python train.py --n_layer=11 --n_kv_head=6 --norm_eps=1e-05 --positions="rope" --qk_norm=false --attn_scale=0.125 --parallel_block=false --init="normal" --init_std_down=0.0 --grad_clip=2.0 --schedule="wsd" --decay_fraction=0.895 --batch_tokens=[131072, 262144, 524288] --doc_mask=true --dataset="wikipedia_en"
MLP neurons of a small language model. Each row is named by its layer, matrix (up: input weights) and neuron, and shows model dimensions 144-207. Each number is 200 + 40 x the weight over its row's rms, rounded and kept within 0 to 999.
After each neuron's rows, "fires after" lists the tokens most often just before its 100 highest values on Wikipedia text that the model never trained on.

L7.up562,212,173,238,199,217,153,230,167,203,155,211,203,134,256,232,152,167,192,154,208,194,226,140,210,265,177,170,183,148,179,144,216,182,172,182,162,206,148,227,200,269,160,250,193,195,302,255,163,155,253,255,227,208,195,254,224,175,144,202,210,194,165,256,242
fires after: "°", "–0;", "erv", "–1;", "W"

L2.up284,198,157,194,184,191,304,203,215,285,164,147,169,245,173,269,214,186,187,182,203,159,242,233,199,184,229,205,208,198,147,210,183,194,133,230,190,184,215,214,250,199,233,210,197,228,173,186,228,163,264,171,171,188,242,158,216,156,301,228,158,199,180,232,150
fires after: " the", " M", " a", " H", " Kh"

L2.up716,245,135,202,202,220,147,208,199,170,295,148,132,171,185,183,137,198,165,238,199,259,228,227,263,100,225,160,207,207,179,159,192,197,221,228,283,155,166,201,177,159,151,267,209,175,221,174,203,202,313,169,173,211,166,193,243,224,293,190,156,199,227,249,266
fires after: "\n", "dale"

L2.up483,179,121,204,218,162,166,221,212,290,169,165,285,205,288,208,214,157,235,202,142,217,228,232,194,201,173,217,189,177,182,221,214,177,255,109,202,251,106,178,190,165,162,220,207,198,172,129,240,158,201,235,218,202,232,175,173,242,231,166,183,241,183,138,250
fires after: "\n", " =="

L2.up743,157,190,108,208,187,250,187,282,191,217,170,244,205,192,271,209,282,118,244,228,218,192,146,222,205,212,161,180,225,213,248,264,225,188,123,224,219,211,189,203,195,178,175,243,190,226,140,212,203,219,218,168,138,145,216,150,249,185,142,275,201,214,136,265
fires after: " at", " in", " on", " to", " ", " At"

L2.up1526,191,239,223,136,198,211,189,181,231,206,234,221,196,166,207,229,244,256,165,230,225,156,178,155,129,206,177,237,195,181,176,252,148,191,204,193,214,185,201,140,153,191,206,229,190,273,244,186,183,268,244,152,192,206,196,201,226,182,247,194,241,195,191,202
fires after: "\n"

L7.up273,265,225,198,201,137,183,261,96,137,251,251,194,193,224,182,215,234,163,216,110,203,173,163,195,288,203,206,241,168,215,183,180,275,201,191,210,211,216,212,222,173,137,183,161,231,196,219,124,226,257,241,201,309,218,139,230,186,235,208,221,157,208,192,118
fires after: " |", "|"

L4.up817,151,207,185,145,266,263,270,159,162,198,176,196,223,181,179,238,204,285,255,160,165,240,188,163,175,222,254,271,188,252,254,169,158,206,141,198,230,189,219,168,219,234,203,247,221,222,194,174,259,219,210,122,222,173,162,203,193,216,187,188,223,192,170,165
fires after: " |", " n", " of", ":", " for", " spent"

L4.up575,188,152,191,217,182,196,246,190,275,253,135,162,225,188,233,224,189,293,211,114,226,182,205,289,227,203,242,242,226,196,213,211,144,212,238,213,178,264,201,231,212,166,209,154,146,138,293,198,303,198,147,190,186,170,239,207,143,173,260,167,135,113,199,124
fires after: " |", " having"

L2.up301,230,239,233,252,183,195,162,214,279,202,202,99,174,237,200,211,287,171,192,195,190,240,190,164,152,229,188,196,282,235,243,176,198,188,144,174,212,174,201,158,129,155,193,157,222,170,247,173,161,267,259,189,222,180,207,235,209,185,201,143,189,209,246,257
fires after: " C", " G", " P", " c", " S"

L2.up435,175,252,259,258,200,155,234,130,196,186,161,267,143,151,166,169,152,194,183,173,201,219,140,235,181,214,310,220,207,288,176,246,183,146,189,259,223,233,179,162,153,236,219,138,205,217,196,246,195,265,227,212,207,209,184,157,73,205,226,183,198,107,177,217
fires after: " F", " M", " W", " T", " \"I", "F"

L2.up1378,204,198,101,220,188,192,266,186,178,258,216,230,211,187,216,195,211,190,221,207,125,143,265,148,146,129,213,130,273,194,170,192,247,185,219,156,243,186,229,220,208,229,152,100,248,249,241,229,189,149,186,254,181,214,190,219,240,195,155,203,188,147,153,217
fires after: " L", " C", " m", " z", " c"

L8.up1161,187,278,227,225,242,191,250,192,169,170,181,218,215,287,151,175,235,173,137,253,179,232,228,220,187,256,232,252,240,154,223,182,262,216,178,154,147,204,116,184,193,227,181,179,254,147,258,233,211,155,205,181,109,184,118,233,186,235,120,157,177,237,256,195
fires after: " |", "|"

L7.up651,234,256,170,242,205,211,232,196,246,238,207,208,194,261,251,119,227,202,201,207,157,264,169,304,198,180,250,158,197,153,169,195,182,218,174,169,209,181,205,108,122,167,234,195,209,166,188,163,177,213,212,247,276,228,230,143,198,225,228,237,155,156,182,240
fires after: " the", " in", " for", " on", " The"

L4.up1330,196,185,164,145,127,224,182,228,220,195,167,98,208,123,220,280,194,259,122,244,151,201,198,195,239,229,211,156,235,204,190,229,251,271,184,258,191,187,167,193,248,182,274,68,211,117,221,199,228,222,219,208,162,136,188,202,180,181,160,128,237,144,170,130
fires after: " |", " the", "an", "w", " of"

L2.up911,209,167,254,230,252,251,222,92,254,217,205,198,188,251,288,229,248,150,214,178,220,180,150,121,189,228,230,235,134,220,218,214,238,151,259,205,212,157,107,203,269,280,211,217,162,161,235,267,175,172,171,223,237,208,130,217,163,292,206,175,242,131,199,203
fires after: "\n", ";", " Show", " such", "o"

L2.up1096,209,160,154,233,228,150,288,161,175,140,155,268,277,171,164,212,289,197,180,193,178,183,292,199,212,146,182,187,128,184,159,203,170,233,194,192,132,171,155,182,176,200,184,198,232,224,186,193,249,165,221,241,217,250,212,187,220,153,145,181,250,200,210,213
fires after: "|", "\n"

L2.up870,217,197,181,207,204,232,195,89,187,195,250,182,150,185,204,171,184,190,186,189,188,166,227,222,166,178,215,233,110,192,213,204,138,156,181,154,138,258,177,250,172,102,179,271,252,203,182,235,219,141,235,213,222,202,263,238,194,222,240,191,213,192,222,193
fires after: " T", "T", " M", " R", " Prot", " t"

L8.up787,242,206,260,261,156,207,138,196,228,125,182,223,154,264,175,246,139,210,201,216,162,204,96,161,178,194,212,224,331,271,284,171,218,223,210,224,130,224,216,180,240,222,227,164,174,162,169,186,180,181,137,189,164,273,201,139,145,164,216,217,236,154,188,172
fires after: " |", ":", " -", " +"

L4.up1495,223,233,216,270,226,262,201,180,95,101,243,161,194,237,226,226,200,202,184,220,187,207,112,150,261,256,229,205,121,189,203,115,203,181,232,176,198,270,169,233,146,181,157,264,166,181,277,218,163,242,178,190,240,187,207,193,173,191,252,192,171,234,212,210
fires after: ".", " =", "\".", "s.", "9."

L4.up585,141,133,198,200,196,200,253,216,243,213,210,185,188,151,225,233,223,150,196,219,174,242,148,240,253,138,182,223,243,157,198,179,182,171,245,183,156,141,163,200,182,218,187,239,200,186,235,136,205,210,171,252,141,184,228,199,153,207,231,193,199,178,260,169
fires after: " |", " 1,", " had"

L4.up1005,187,180,214,152,235,202,125,232,157,201,215,162,169,257,277,205,215,97,162,207,196,146,184,251,193,223,191,159,213,196,162,225,208,183,201,211,183,137,224,229,197,139,203,237,192,170,181,234,190,184,240,269,143,166,171,188,226,220,294,292,115,227,175,200
fires after: " the", " The", " first"

L7.up229,210,138,169,209,213,161,199,186,192,201,141,162,222,161,204,151,180,116,168,189,171,209,183,187,237,186,239,175,214,168,247,169,172,242,181,183,252,259,161,188,204,182,225,231,162,167,219,133,186,236,149,207,177,174,174,287,272,199,231,122,92,189,288,236
fires after: "|", " |", ","

L4.up274,188,145,234,119,237,249,149,185,140,189,207,279,164,214,263,303,207,180,208,179,138,203,172,213,214,251,201,203,138,252,253,213,239,202,207,213,202,217,178,142,227,228,199,213,253,156,183,256,222,178,162,160,229,192,204,228,197,184,217,232,228,170,194,185
fires after: ".", "s.", " =", "es.", "\".", "ers."